Weights of a small GPT-style language model, trained from scratch on English Wikipedia: width 512, biases.
MLP neurons of a small language model. Each row is named by its layer, matrix (up: input weights) and neuron, and shows model dimensions 272-463. Each number is 128 + 24 x the weight over its row's rms, rounded and kept within 0 to 255. Numbers have three digits each.
Before each neuron's rows, "fires on" lists the tokens most often at its 100 highest values on Wikipedia text that the model never trained on. A number after a token or word is its count.

fires on: " named" 22, " born" 19, " Pos" 12, " died" 7, " called" 5
L3.up1570:143185146145106120146158146110102134103147149159140150103076157146126150173138097140113094148120133127115194142166153158101145120103143126115171086134133116140112100173090136120119134132106106132098101143137106113140127106167136140144129105139131119103125141137171143142131097114122150135141086129141098158114110151091113144093132129070138166121107147121115121083113152103149133097111138169142127132146085081100154125106135132144117140115138143116133132149083160129131115136136098116121121169128096168114141101112152137168122157081118128138123150134107169117185080086107150180

fires on: ":" 38, " \"" 14, "." 8, "–" 7, "Don" 7
L7.up1100:142116147128143120134124119149148165127138125118086109122095100113188094131150128100161143150172115120123100131138108134145134118176105132111144139118153134153141119167140131082129111126165113101150111080121100138147123153099148103146116136114122104104118120131101108135093101147109150092096108098106165143108147152142182096139138148192155117161116144148097126118088129102122115118133085137164135131148114127130074140128152110075143140114110125144104154114107183114144098136141152109125168133101129159179110135147121117129121089128119127162136091130164148115139123148111155102

fires on: " |" 24, " and" 11, "-" 10, "s" 9, " of" 5, " South" 4
L7.up601:129127138096143093111138098127134149136137110163142129107101142134151094131132160134136134122112124131100130166145091143099123167095134125133099093141122123149146161102146132103097143113103128107098114122061147152106156110170148152131141123150149132146127150137165140127166093108121143124143136124125114124129083136115145112161120151161158128118143164123091170109116105117085160100126112121112177108098097117145134093132135166133114156147120148161133132124152117128130083098167071119152112127134120144118152109140071115153121085113118159113103139098091118151143165131118099147

fires on: " 0" 24, " |" 23, " 1" 4, " 0;" 4
L7.up319:121103145147132131148134168099156119142132128127145145114118128105152122145072086154119071132126141133129114113117113084118161150128122179106105134143122166103156145085149138143143093138121129101164104124128121153130137098118137169149156116130186147139145159109120149139127110166146093092103165166098152128136129065121122131125160138134093092113155132177141145125139113104092145122126113120082149128175119148129167101090095113137158145157141184152167152117117130137106112150139119115107150144149107144103159127155116112134125119148094109058082152152094073156150141162107141136

fires on: " |" 50, " for" 9, " 4" 5
L7.up24:152142140135108165158106145171125103133115144083150102099142109094173150131120152128104099140190136155106122148125127142119123143112136110126104092111088106125149133163118102128140168139158126129111104126077137128144146091157163166104139136144130149127161125129105086117143103149102127123091110160136129079153141134082156120134146086116141098117111143161141141117131137094120123133148096091107144140145114118113125125122143171114155118130078115086102113144141094084148135129134166171113118119088186132137123123136180104137166094121171117125084190051157086139177182123114140140

fires on: "s" 27, "d" 12, "a" 7, "t" 4, "ly" 4, "'" 4
L7.up1742:170114128124111079126153109144142150188118088155128145138109137141155148100135111140101159144113142109141158130129120151108140185119151060139158154102149128136144110098156124094109131139074110143097155148133125168116107120120103132145122169112173115116131099098114155123132102179086120112086163162111157113093103106131094144141118109110122157119143141121162161142119072141130060132138127103117165104120149177184154142137110126106114098128159132123149108147185147148132110148102145117134115100174128136133105140134098111133097147136128168113169111135138153137148134144106086114

fires on: "-" 27, " Re" 7, " and" 7, " to" 6, "o" 5, " re" 4
L7.up1006:133141101063124109103130101171076158149126180087082102087140174133071129133124128170093134126128140124167107116146125118154079147130182129132110132081119162085155140084120173093043126118119127075111133128107158135097082134129108100161135116068141134132108159124138154114152142132124121113091155149110149101122130147127164160132122080162118184139113130127114133151079120140149122179133134087117137131157113128131152131121153177108110130141126129149116131133144120130192107096117151122104128111149098147121162090131164148137143140117125161113163140139158136135117156120138108119

fires on: "-" 52, " |" 13, " " 8, " to" 6, " /" 4
L7.up1633:183138143155179129116136136097123122141135078068111149118119134123117150145154147133112106089111144112093162161169094145142164179127134138103134091126155091127141152112156096106112115177114098190149135137124142128123117070123125113164134127079103154129152134139160127096171145134097097173117152095161130138138103129112103132112152175089165073129104148131090134149123141119153141100127160121112139158146156116163150139153148149101122117100130125163156134119121128108141136143092079132168121113091118118120155144085131122134156120138128130123121125122148133119150139100153126169

fires on: " \"" 21, ":" 16, "born" 7, " meaning" 4, " =" 4
L3.up834:144124116120120091148120152094115078075158136147063119166097110137134155112171150077132138126161135134107099172096078125149117106121173153161174116112092091088128170134132160124127105119137096108142147118120103113109153095139174101187156132157121112101137166107125137116144096142132149109109105110102161146161102129137118120132113156179099150138147125126107124128137135138131136105114128127139131155104131102144102132143140100154119090147157144162156130182137082127138137117139143115124134106072099169158108123164156113096105125087089151136129147117118119118107139143092117094

fires on: "'" 45, "s" 11, "." 9, "ry" 5, "’" 4
L7.up899:112134186125150091141083110134098109135098138093142109124143143097166141107102149132155104172203114125126135141156133125105127119110089123141156094160162122126120146119102148139133098144117103084130123156127111162103094142114112129097084128103133142139140147134113131142153118095130120155153135145181107127115073157114096129144143081149157166160171128118114147100150132148129156166130118092113098158153118094132147116114145166056195123165144129144138141157131137136129097145088103090135126158119093169151154144140131182127105110130142156088078115087176123126133166103090172123

fires on: " |" 53, ";" 20, "," 6
L7.up528:135165108170141098133141161138120095068163093090096098112103111142151117147142158114161116134167102088119116122107104114160114150122133126165137167146132151160098165164116122172145107129145133113092117127135162107151152130135140144134146169077142167085096145123118146110135124141151122135162107141093130162141161116118099106135156150139126066138101130162163160136152087098132120111121131063124175113122163086087104128111112131125161110165177142111127096149119099082136143118149099125161126135123166077082149141114121100112134093129173146106090159111093113130098170109143177139

fires on: "-" 49, " the" 15, "." 8, " |" 5
L7.up861:165124121123127137139107088115122118122131111101127192098128126102108120125150111145116160126116108148094156098107146138123162125118142095145159116131145070116164109164141138154129152142168115103165135096152152111166118096130148132105124148144140128134102113175121094135142154110114114098140101104115148090129139127135130153101115121150157107162117116140136129135092111142146194141110121100131101118134151153101127132159168162119138125137119128120118126164100112124110143159157162166119139087138104101136135121089090155118122116153178135096149131148132117107141128116080173106

fires on: "." 14, " votes" 14, " of" 14, " Historic" 5, "ing" 4, " to" 4
L7.up1333:135150144136106139164122120107117123129092112134118131112107093161139153109095106139116124109158118103108128139152167180155133086115084163125149146139159133120133124154130128102156125110132139145150109142124090129128118135098087124126120048125172117132128167139140132147129098099141145154148130146132111094114065117125112164115148139107168134141155139118135133135115144168135128130142168088094131121121138104121096069144118135102171117143121190128081082107111129103118170134138075121129143114173099122127110121165137142209141103134135136059131127120128131141124141164114160135

fires on: "-" 63, "." 6
L7.up1112:123162147161136094119118104153095141123134129129125134112172134143129109101132086173117140106118114122112108085201173121118153114092097080147157100120129121164119133125112141155137111114108154131113098177111131134215162102133121123163133138069141135161118079121126114161115136179135150130130153097149149070110144110152176142078151127099151103126139128154138092159144105125153123135116149118120152121132131139075152103130138146115134118131124147172148136142147105144128135162109164137099160119195127137136140109145148169145099127091151130109125113116130082111122152118132134111

fires on: "s" 53, "-" 9, "ing" 6, "ly" 5, "ter" 4
L7.up377:124139165116135107117144105088122120114138106123105153141161111127102099141126097115132126128105143097139078129157138156071128132113114109106189134136096084083125113140085113047101067132125126146118145112131122112150096141155150111152108125097135113146124140133117169166142153125100110103126153097101109156091145165139133152127152074150133134120109143129117157185156121110142131162093141113091132105128156107147107146100146126092121115159152131124126176145130130128195084139093159145130121111119109107116136110190143176147112105138139121162139102123129130113087109145096157109

fires on: "," 38, " and" 10, " of" 7, " &" 4, "-" 4, "mathbf" 4
L7.up1616:164125090106153105138107137159086136164140134102125111139115119114146153137152152149171094100147138145098120132168088128123137130127131101116162122102105108115148104162115093156111116170134171127097120104161133153094109115107103139132156111097135085122146127175065114146151138129141083171135133156133138119134166130159101113096133115146116124160126120140100139165129095135092152179158141141118136109135089124126170146154165129154125170119098157154166160067126134159182080164140107080086126132155100103156151111140168103119122128158118158154136131109109157084105105103200102129

fires on: " |" 48, " group" 11, ":" 7, " zone" 6, " groups" 4, " " 4
L3.up1528:155185103137120112122159171148110152111121130096134055151122124087154139099137108108158137147158166131105138153122149157134133121110080152136129134108131134099162174186117112123137193161136121166162134127129131138143096131158112124161139099127140171134155146124120124123119117127143170088144168129112130127164127134103187147112093124093129133123132093105090114147150123098087145152128128127168152060112128120161125192114122165149148120121128160097128136144105141130103150141118129100118125099131146193117102119125146121119100126109111101150115144121160143164159139151102125098

fires on: " the" 20, "-" 18, "," 13, "s" 11, ":" 7, " as" 5
L7.up1552:136168153158153115161116149128144119142137133148128118141110110126118148078126091118125124131133114137159134119131123132145163090099139119115144090110146132130066107107165138121170125121139114126129096108135164099098107130172118123098125097106120120202158126129152151105166105104073110098117096110182131165127155165105124127143164129081101109114140152134128112158117123128138140170132114134105112158106157103153144149129125149155105125127098100121109108152130145102120137141098103120112116113161153120135160094164133119142139177155124149152113161135126133129114142114111142097

fires on: "'" 48, " " 5, "’" 4
L7.up909:183130147141140154127128121123130131155145138105097081160134132127123113111112156136129118142106129155108099152143106113130113109112126154132150102145161085125151147154129112136126112160115056110164130162155148115135110126116133108111070138116155130142146095142111125145137108133130087124137108124094125128093127091113103167140103117115156108142107080171132084148139110145156186135101149096114153093120174121119139142130115174085144124123086169154128148149133090130176171153129116081133165089111140118137119149143145135195139091080161112089091119099149116139159130133116110126

fires on: "\"" 25, "." 20, " The" 4, "60" 4, "l" 4
L7.up1303:156111121182159136161156123113105141142088110142125096178108164145154124086133123148147132133125140168140114110123119158145122110103085114163096107122147138120127167136108100144107092147107158099114147118121150123141124105106152108150131124076110144127180104134150157151094131139096098102135189131141183124118141096148145161122115125144103129138094153172131111140104129119143114100169130113101108113126127138081168129114125110137113107094078143126117121129140150163144098158154107089122108129119136121091159113111122120130153080119165123115144096138140108117110121124102157129

fires on: "-" 47, "s" 10, " it" 7, " there" 5, " by" 5, "mer" 5
L7.up1447:135162115103107083118130135150144080111111093121124128135145116132146144100173102125138091158089122152136133130148144111143151101115147157115128116193113180138124157139081107113085138110118163140147097102108155125150125134158156139075139132139131173155136143092170153112122133139106152104101096103116132158115102140141137076158125143154143106074113145133160121156163146124136160108116125143134126094136094147159136110133144139136085184119116139151144111100131124147114155164119153140143089162136124156130134112112107114106153112080085106163150135116123164161120077173095103142

fires on: "-" 47, ":" 8, "'" 5
L7.up831:171091146099119104178114078125114133123157130100138120128125142089129097113137092117096143155126119159099126100125139123152111107134144078128121098151130126107136150168128117114109093134119115150146098146097127121115152109166105108139114132106068161163160160145150117136111135100114114121127142133143147133136125141187139102141148131109156124125123136149127125158144123165146176090084119125101115103133181149080159161155143129118139155118153134135121118111178112147155144141124153102092076107189136103135145107109118163150148124122113117152156111109154088132129143165165146102

fires on: "-" 40, "," 10, " and" 7, " |" 5, "bi" 5, " " 4
L7.up1346:137093143083122091133145099162098144159153160100118152110178166139086125131160112136101123101102144136159109138121106116161133115143142149126102135143118151142156116142153153104148109133147119133136126132069141148137114098142125113160123101153146164145107129112115116099146126126091054082107139128162116142132119101083124069168131103149105135106118157162179119126133182143128126132085128104129132122130109138077140129138119071066146118144107089102111114139115122098110142098148159153131108137129108078110131111123143105133089104168172094146144144141193189123129142161156113122

fires on: "." 31, " |" 24, "\n" 8, ".\"" 7, " As" 5
L3.up60:159149139149108124093136101117139147175115144123129135098125124175159132145130137113123134148093127119132131116117143119158081115120130085169131110142122129165077127114143135148113131113112160153158160083180154089113111125121120090103122166102143154117100105150138113130112132113125108122120128107176132147157116110136089127123112107113168114183144134134151134156151152171134139123094107116140147126150174121121151132158114106177111107132117097109140101122121128147119133138099145098154153089110107082147119108136112113130139123155136238100098121122175129146102149181164152138

fires on: " |" 48, " $" 18, "." 7
L3.up1566:130148135142103106138129135162166133119120097132141104106175122103131117112100139126081129094065129171102097157112125147149142164153088071114093136133150104142101112112105106112149149158128099209102110132126114156157162120154120181107174092137134146135156104130093105094094096127127100135161110124109080151162137109140173086155165110141114142119102104133167122106114117117122149119117140123147109140136117127135126133127117136124156131117179169134136157102111123137090160114120110120116113100127138118097098146128154140138151135224168131109154173135136167151177149109152129126

fires on: " and" 42, " " 12, "\n" 5, "." 4
L7.up1847:093101089124104161146117118150093142162154091143091095109141120129121142173142133094135121136137123102052100122164086105109133127123109145133123135112196097149132130131110148146123110161099093140096132117102113142121143126082155082123185137097103125161108165120138147147142095106163117162132094115124177156110083148134109088079158117127120157139113135104128096158117152112046150109085125125150124093137133115118115161148153153160130112109103123122105119154094133158198149129125157111113143121108139114101152117119094126104135132090127100166143122127110129092127122154123160132

fires on: "'" 39, "," 16, " is" 7, "a" 5
L7.up1620:131158137136130104152090108156136086187177126124097113158152141144169114112104127129194097113108161147091180074116127145087133114125135121126087080116135131176139084114130104119143113143122131144158076184119110108109154107103162103129161113154128109166147143118126130118092134117148140135127128130135139134134137103128160119144124107127117111140131157104135182120133125142101181123114125098106156123137158078138133099124154154155142134143138134121135115181146094100130138116125125128163104116153140122151145120138149103085138146165127103124183135126057127117171123132127170125

fires on: "'" 27, "s" 20, " 0" 5, "\n" 4, " by" 4
L7.up1105:139107139113104174104120141149138140131078101132132112072121132128174134111092141158141148184144162115120152106123147111061135112126084106134170151157113103140094093084123117108120096167115130136136104130138103106154115142072107138166153135123128156112145131118158108163105151090105081128149153151158169140102153094178155139166109127141080144124113148096168130086084118103122097105138128136098054133111144138134131131138125105116090159088124133116134105137155115176166114136148123167125141121142120147125102117125133148176161154085126146137133130169109162161133110135146146131

fires on: "-" 17, "s" 15, " all" 10, "/" 6, "S" 5
L7.up229:142158143114110087086114152167138151146122122101078117168092141145133147140151115125156114158144171116145130148186134120138169150134145154099122104156134098160144134167060139124124111154123131156123117173131145128139121136112128111137160147115139125140131109113122104119116105127133108105140155123110122111112152154101154124151127114150150085067144167075125128143143124104098112141105134120138103146147131126179120132098169129137118150113115135136101111140147107067110154114088147167124161148112151134095111115135098133104121135096159092131110121115136127139171126138116175142

fires on: "," 19, "-" 17, "th" 11, " and" 6, " as" 5, " to" 5
L7.up1136:129155107062124136149103101135091115089117109116106114176130126105125113169142134115098107139132110113121123121145101134149077112098114118099106149098130117084105119128146141160078098144115130067125136103131143124121137159151120119129157118156148113129180141095139104104100137088104120131062128123095133146128121140143134117148144108126120088088122107128094151170117159122105108092147121109129158114108136149154118095082123124107119146155078113140149108128124109139134125138119126132108147121106092089100150115144160075093115134172148144130105105110126150178129152160064149126

fires on: "\n" 75, "=" 6
L3.up913:147149155146117117132143082167118078120136124112160075099159103096124173163128125116152069136135092132101111127107162170121090097098148158122142152151171103115142084153115138139125123135111140112128119148128109113159117086119119125036114139091167170109115155091113114133152137146112123136146095148106097113104133127130117105171097122115139087150136164099148162136145137144122154145077085137133115144131119077119113090146143151161119147157148123139111096116168125174142125125121080105114128090136097081103134136095108118132147122109075164152114144148110086110112125166171117124

fires on: "'" 22, "$" 20, " year" 16, " River" 8, "’" 4, " Road" 4
L3.up1348:134105104147130172147083138148123125093120129085143093153118157109157099131101111153135096124076154177170124163136140109139160116098122116131152157162183157057116115131128090197134127119136079138130154104114142097140097131120115134157132095110166142142116093119116137102126130157125150161129092124148130112121103128136126130129137147101138128131127108175093131125103120120082110161163093117157199118105130177121153117112130112184177137134128127117125117151127138145107140141144165117155138133154134099145139111140111165143128095128106170113095133158184130151133161152164107135

fires on: "=" 14, "-" 12, " 2" 10, " -" 9, " 3" 5, "}" 5
L7.up1483:158144155138091130141090144115073127107099139107128141118121090132087125121087103105145113124173141149132104120138122131162147155134087125189174113139120097136148113118160113128087078150166156118112126140158151113132157141115157107154140119098178119168162153114127152159135164150092122139112164078161120153166173119157125115137100130120147135152118131111088103117098069172116161168158136125154126116135142153116133108120084129087105086163098150169174137160121129158160174136083154125106126160149120127125105110116110158139098124134094162150151124123145137117111123125178133071

fires on: "s" 14, "-" 13, " and" 11, "," 11, "ed" 7, "d" 6
L7.up1338:142129102148150165151134127163124140110159113130115129140154109138134156121132147105131129155146111071108096110144113148097134183139149174102131139120134078116151093144173128120104111122113123144132107136114112138132114107118154137114101142160119174153095188145164117095182142150130099160161130106119113140124128141127119129135118157121166140102179165114180150137142165126117138121130140123099127146117124141159126130170159189088124131135107146184159132161107117095130153153096098143130139106119133118141119149132089115137140140094109117158154150168158145100119085122118155128

fires on: "s" 42, "," 25, "-" 5, "e" 5, " |" 4, "." 4
L7.up1474:157174153158122127116180142081178114103140136118092098121099102184133118149129124157132089109135098084120138153138119138129156111124122172144113109144101167112161125109107145145165108151122106133119062079132177129173118118190163161160121109164093104097169111125129168126148083140146111071153121112145107180129093126162138119147166165168141172175113145144098106120143121144128140131141139129107146131135120090121079112190098138132148114122126102144135147134110167118102140131116112142154104143136106100141129116147145114123110129148138123101150189091107138141150113115136130120

fires on: "\n" 44, ":" 33, "." 5, " to" 4
L7.up195:102149120111107120152109145141118122140170113127115122095135119111139115133096102083131126118144146123116191128108145111105115136121089107105105089107156128139084109153111147132128117173103130131155128112119110132104101130089129114132122094114116158135133144161196169129142122081105113161096137096083131116131088116148142129099140144123140147134133130132170125150157134175162092132092105142118169065091106143144120155110142164131130106156143152140125143153153108174152105123155093095094143063134135148128136131118177104117117102058113116138097142105102086101114101153147135095

fires on: " |" 62, " by" 5, " " 5, " against" 4, " in" 4
L7.up1356:135147166138147104117118139123147164121146114114145078094109131130117118100138155101156116152128140119073137181117130107147129175099116098118142139118120139167161153084132137131099142167113088119086093112091161100106133117121139145160142177107155175131127151133124172147079164100095098100150095121136057114107110132103118122104136141140162156138133142116155074169109159120162150145124134142098114118116159113137143121133155131094136115122142153123114145122125079156125102144110079164135097109087162085111170096108142137147137111125159126149155115124124148138139100138167122090

fires on: "s" 34, " as" 9, "es" 7, "ous" 4
L7.up1532:160093117089119163140086143129124115137138142137113119098119099171129139167134146066115110125183135116123132085133135114159123093098149096118139141095095116108131094128116144176141111088105098128150116164107148098104128108134128147168146174170163144146131124154097149158137163175142150130132167142087096110164142066069152113119162136103158138095172129134124173128120109132150160112122098133159111110109148155156189152085113112109112101112123093149119105155142143123172124143080135123059140152143143120145120105157133132148172113134106104129137133050129123108163102107146111181

fires on: " 0" 34, " 16" 10, " |" 8, " 14" 4, " 7" 4
L7.up1660:115106140140122129135144119130154136131164090093096095155093103155107111105136139148105110126110129141128104098111125078106113136083110141106107132129119152128202098118148119109158128106143106129146101092158093129112173111120159126110173116132134126130121142107158168097130106196087144122149101129075120135111109144108142138166152137147164118138174107144067148147122100100135164153124141133129119117104114099123085073097167123121154113131128087127099147131121117179126149141094108104123153151139139153110142132137098102086112142110122109132153187120107140161193144113111138123

fires on: "ing" 35, " with" 19, "s" 11, " of" 6, " " 4, " on" 4
L7.up1331:131161133131122115166089155133094134117157135144155135160146127141134138150140109174117130138099159134150155140131118140112140131066151105123105075129121117109090138129129132109133114132132102119091127136154145132127111091150121159153086095105160160120113134150135104106104142156123163113113123120125091117113157163173157102155148118128150166125119124185156118143113105082140148111148165164141138096124089144128132144146163153159168177141139179086129151116141155147136171127119120115073110090126145128148132121149083116118093129150143155076172108127131121166162118176116117077

fires on: " (" 51, "(" 7, " |" 7, "\n" 5, " votes" 4
L7.up648:126167128142115127155134079101157186112126168077112137158159148135152129118116129106092145137109117114101146140058135136149117136132169104122128106147074134097135135126082161079134117112161110076085137127130132121178148098180149125144163125127170120126117136109112107105087119136131102139125135142147137107101133118136109124139152140144138102138191118131145073101078120125105159113101133101146145174124081123138136114127118106159085139119136151094104128141098136125121130074087112137120108111155156124141111136147111110125144149127140096079114121137115127116141152101123153141

fires on: " |" 57, " 4" 6, "s" 4, "i" 4
L7.up1005:175126126104112102130110091124120182149128146148096105141112161174112069151127160122133114109151131157133133107138135109115146093108144087145127114127105126166136139114109094104114117100133134113143072125151141126128079143166090133134105098120145140133115101113155141128108151128153137122106154123138058138142118104105114089149075129148117187086121150163123124134113132115116152086142148132118165135119151152147100135180123140133156129108140137132148130150132116171122082134149124123125108179139147132150143146148147106144105139130155141101162129063081131101156125138103143154

fires on: " on" 46, " end" 7
L7.up890:138149140108114166191117162151097127169119126112154110124110172130144129164113150158121109086163111142093155138119116125172131158123109139115097112113108108142119079182106110123103130160135137127157157141188122102104117139090123151114086132151099144114102117140141096137133115126085144101179119164078132154160168106166165122180125112154107134095124126146142136160122127145094154134114120121088142171134145127126120141133153113131130169101166169120133119141087130116129133126142116122066169126123134103159103117090101103164123112127144061149148100146133115125131087134149123128

fires on: "s" 27, "e" 15, "m" 7, "t" 6, "o" 5
L7.up124:146077126112111146122103123155103126116128092147111080163166132137101148143148178111110126135136157103132175132137149101132145151151138095135165095135127100138165144101149108100141141141088139128110129148152114134137106116124100128142117123170181105160165146131153152156116113114119144148114185155142143109159125146101129190152115089102110158091129149119145141120123112103140083083154126160117127140104098134148116157118139091127129098111104130161125136152162113159101095136140155148136113131163154101124123110116148091155165126097069149117127120127131144119109119156146164132

fires on: " to" 37, "," 7, " are" 5, " is" 5, " may" 5
L7.up1089:132110133162133146142125121150139106132176123096052125106119114113144121177115085126136111123152134094165143129133120119150083128140118110148140105142132168096119137148156151087110090114124135111142127165135149132130127114117140148151162131150113114070125129121125131116146069111080119085139145133080139115153102157165136133162176128135127147131151124105129126141104133141105081124118094115131138107146109131113128135120131112145108144177162169163123146122076113162125169144130137100154113142091127118087102167094112154128143169123151156108155138158216109140104157121103142173

fires on: "\n" 51, "." 21, " |" 10, " east" 5, ".\"" 5
L3.up1234:119147171110123078117128107133131117125108127174104123144093137110155114131099127115154106108086125110099102163121109139094136094144138135145097124162106130143067151139146128100184139115120143114155105150130100101145106167125128136093150122117119181090100156158156060135130128144144127079144160130140120129156104161116125128174093150119139126163106140112095148112132106111159164155133135141131167129146123125097180120124150150085090124138103125142117108106100114144168173150070135120114140079116136136117128108132112118109144100153118138142053103120126169096093164090156149155

fires on: "." 36, " Population" 7, " (" 6, "-" 6, "V" 4, " this" 4
L7.up253:119123159156140183076077156041110156106159099143139113095105122135147102154148123143119125128120105137160083111125130178124104114155112177133165182123146171103081138173129135111140160160138138097144083125115159123138113105150099094129160119134165123130111146134105167125128089150075156150144119155139127199135127139126158137132143184109145150118145157108151065162099141135122141142166129137118103117112163139131090114126177162127125129103117140147113147132135143173120130166123103135153131104139110096121128093114109055084099134152114151154114154140135132138140132098125156131

fires on: "\"" 55, "$" 11, " (" 10, " |" 8, " Road" 4
L3.up966:137129105182152112121112124084153097152103158084121127079096164110156118081105136177152114137121129131152156117174098113136132141140157086142106138141114110126134134140161157196167119111137129097105149100093156101159115112122095128061106107175131117151147109133144165121121168125111152152133138103155079089126139131098145133158135091106153078170121152125132095184116114140162119126116119113168158119122120104131103115100136113102159092153166098149133130144158098152116076074124120125075129147136130110159164171091113144139120134180155179142124134131127148166105135166164125139

fires on: "s" 36, "==" 15, " |" 4
L7.up1302:146117139067115140102140108114132108124125090100131148112134145135126132165150130123083113127140134152084142122156159136137150132125109090133132100102155139116081127169124123094104156119108150146190087095110155152128135105134125118146151134121140136172124148144131098109152113130138111125153124089157102138135122130097166093097108088081141102134139167112142147117108134134136114102082155109123126154106117099130144051117111139145128145135143141111127135135113108132097118155134163197129124098097170131178147123125126140108120100143153087093125139151144127146163108108104161160

fires on: "," 69, " %" 14, " |" 6, ")," 4
L7.up984:158133088104175160119132164115117148104145094113123097108103144126158145113078114153157145116168131121115141129119147153131156162120158141113138109110152136185115134126112145102109157147123150111148066134078152101145134108125177176085145142138131125114148106140151149095160121163140167120131165092113130141126167148135093109098148090103122104086086110109072144150145078105118150128142155110152139115166160098141143155146135155148131114141083136139124118120158121168109150146108130110086139118151138145117133132096155120110119138108167165141110165095117093122135131109132121135

fires on: "-" 21, "." 19, " |" 15, ":" 13, "/" 10, "ul" 4
L7.up1175:124137157099102166123127160117128130134117103117129100105124184131124135133098135100133142128144140158129190134104141119067117112181126140134132150140127150134176134138101135132116111116111131111137133157121080144102096111118122114129120115125111136156133104135126160146113117146108097107070131121140140102133109169093124091154143120136124094167121134097053103135120131092126115120162118136175137081144110145119150106097119150115122086128130158140118113092120135173154066133139154123079153124118140109147169162149154101153094120111101140126138103096167153140153117157143161127

fires on: " the" 24, ":" 19, " of" 16, " a" 5
L7.up690:122097134097129178179150096152158107113119161114108123116148097116155131111170120138136092138077105120126107165150132131103114085130075140134167163147167147101148103118126143125066140110153167097160123146161142119129133134134115141092126131123107166111129099155140164124106124101135102126123137109113098154154122127138121124077143138124105148163182139113097118164087143089122087117125094121128144105139128110107095116111129113140098152109143123152146168137181097131098154181129116100132126142103136130128142136108166134147129111077147069182122109128123114158139152161119155118

fires on: "\n" 42, " World" 12, " younger" 4
L3.up928:151129112139152125147095117179121121154114122130124132117097121113169123147151121117131118080140130164159156138142128113140128131119163150179148119167109159112072136154133160150105130131110158095137117159106120096118122118120154133104121160141140148112110164150139123088131137175124096133101081132142133148109114086129111098147091135069151117117121140125098174142171120098153105128102124105135143151118094146108136120096137147149132085142115119126135151128164129181145140151129119158121125098148135127108102102097158101136080119124149160114123113136151125119150179103166154119

fires on: " and" 42, "\n" 9, " |" 8, " with" 4, "t" 4
L7.up868:132088071137127109115142134148141125115111152122124110116113126121134107136104143152106123170101129105162114098127109130152129122145169126134064143130115116127140153139131109105177158118166170130116110107169140104165087150170189102110153109122142146116100135117138137105140148156096105091115149126142147105102144096122090154170076122118140123102128179144173150108147104081177158108148110129110101156117139080116121145114127109155104108100147160127179119114178140158134159081129096173142093096091150120101104144103087115156146136163145063121109127097102100122077117106146126128

fires on: " |" 60, " Total" 6, "." 4
L7.up357:163072130150110104154138112093145107150162078108118103095157157148118111103090146167102121094130138117135110136122145162110137099149136069102106143160148146135113161139113094163143095100106171120103106138163188116168113110118132129133049151134125144113150156099152132136149123142106104115139152088121138118131110101120127112131142142091127064151152114152142160101163114111167123122146110186099117134139152104139123130120082159097139133134129130156135136123099100121105124167091142115173117121129143143124143127096122142137125134140175104107089111128143083114116128137126146137

fires on: "-" 26, "man" 15, "f" 8, "s" 5, "er" 4
L7.up1716:102169161151180124148112103124140084118132116139164106136104103130106152132105115119127118127101116142154086086147137120148128155095138132134154122127117130117100160145084113109136130159128129151129101115140188116091146183136121157133144093131105105193145165112122139067133133170146117118133100077147090157150137173093119128107145124110131148137134112095138167098172087145127148122075144168119148115145189080079124128106131145134117136133123163137116124116129144164110119122087176156104143145123135126107146147144135096178108125137140082156139177103163121109124094120151176133

fires on: " the" 30, " one" 15, "'" 9, " a" 9, " an" 8
L7.up1859:110110124126126153097153112146151122125063140078128127167131143087159112150100135128121120119140144140137136132095116122119146120114106118138123129114130163132149127137142128146073093126120152092142161100128101126155116127148155121105111099139093097134076117128114072112171115133149097109126123104124135119073096121133100139139161141129172157153140186125145139125104177103127107117094098125129111123100113089143094141114122119074116137097135095114091113117134109154170170147149116145112135167106117162107149146140135085173182116106111105122137126155145105098134130125133180128

fires on: "-" 55, " -" 7, " |" 6, " —" 4, " 100" 4
L7.up1529:159060166114180159153132133100137118088141147141094114109117116152149099111098152133145134153152119091159115127143159085136183110129151105136091134125148140166148133116163106140133096132105126086167118156129085178113184107152148102109145070134124113141129159112116155104149137135122167129100138153161142083131116103113092149135108139147138137165140177109098146131148093139136151149135084126104124102143140096134135119128131177133105124112118114124170159122144123121130140178129144132133154159119118110125119107129121135130133114165144119131122133138136120143190146144130158115

fires on: "s" 24, "-" 14, " of" 12, "." 11, "order" 9
L7.up1812:163097107133131173117111161140163125117165104129148141155102146162124145112165146101172087170161137108129115122140143160150162119147152090075156101108148134137084186100108121061132120084144116135154119098098095123146133122084142114141086122152116094113155151090138105097158135126101118136113141158134131125174111116141099138157132128104138112103147131121158111088169150106114186133099149096148114123116130140190105107171104138142119095084152158116058127122116147152141123113097145135123169095173120107102137098124084110158125163125119107087147121131145143096121138135125133114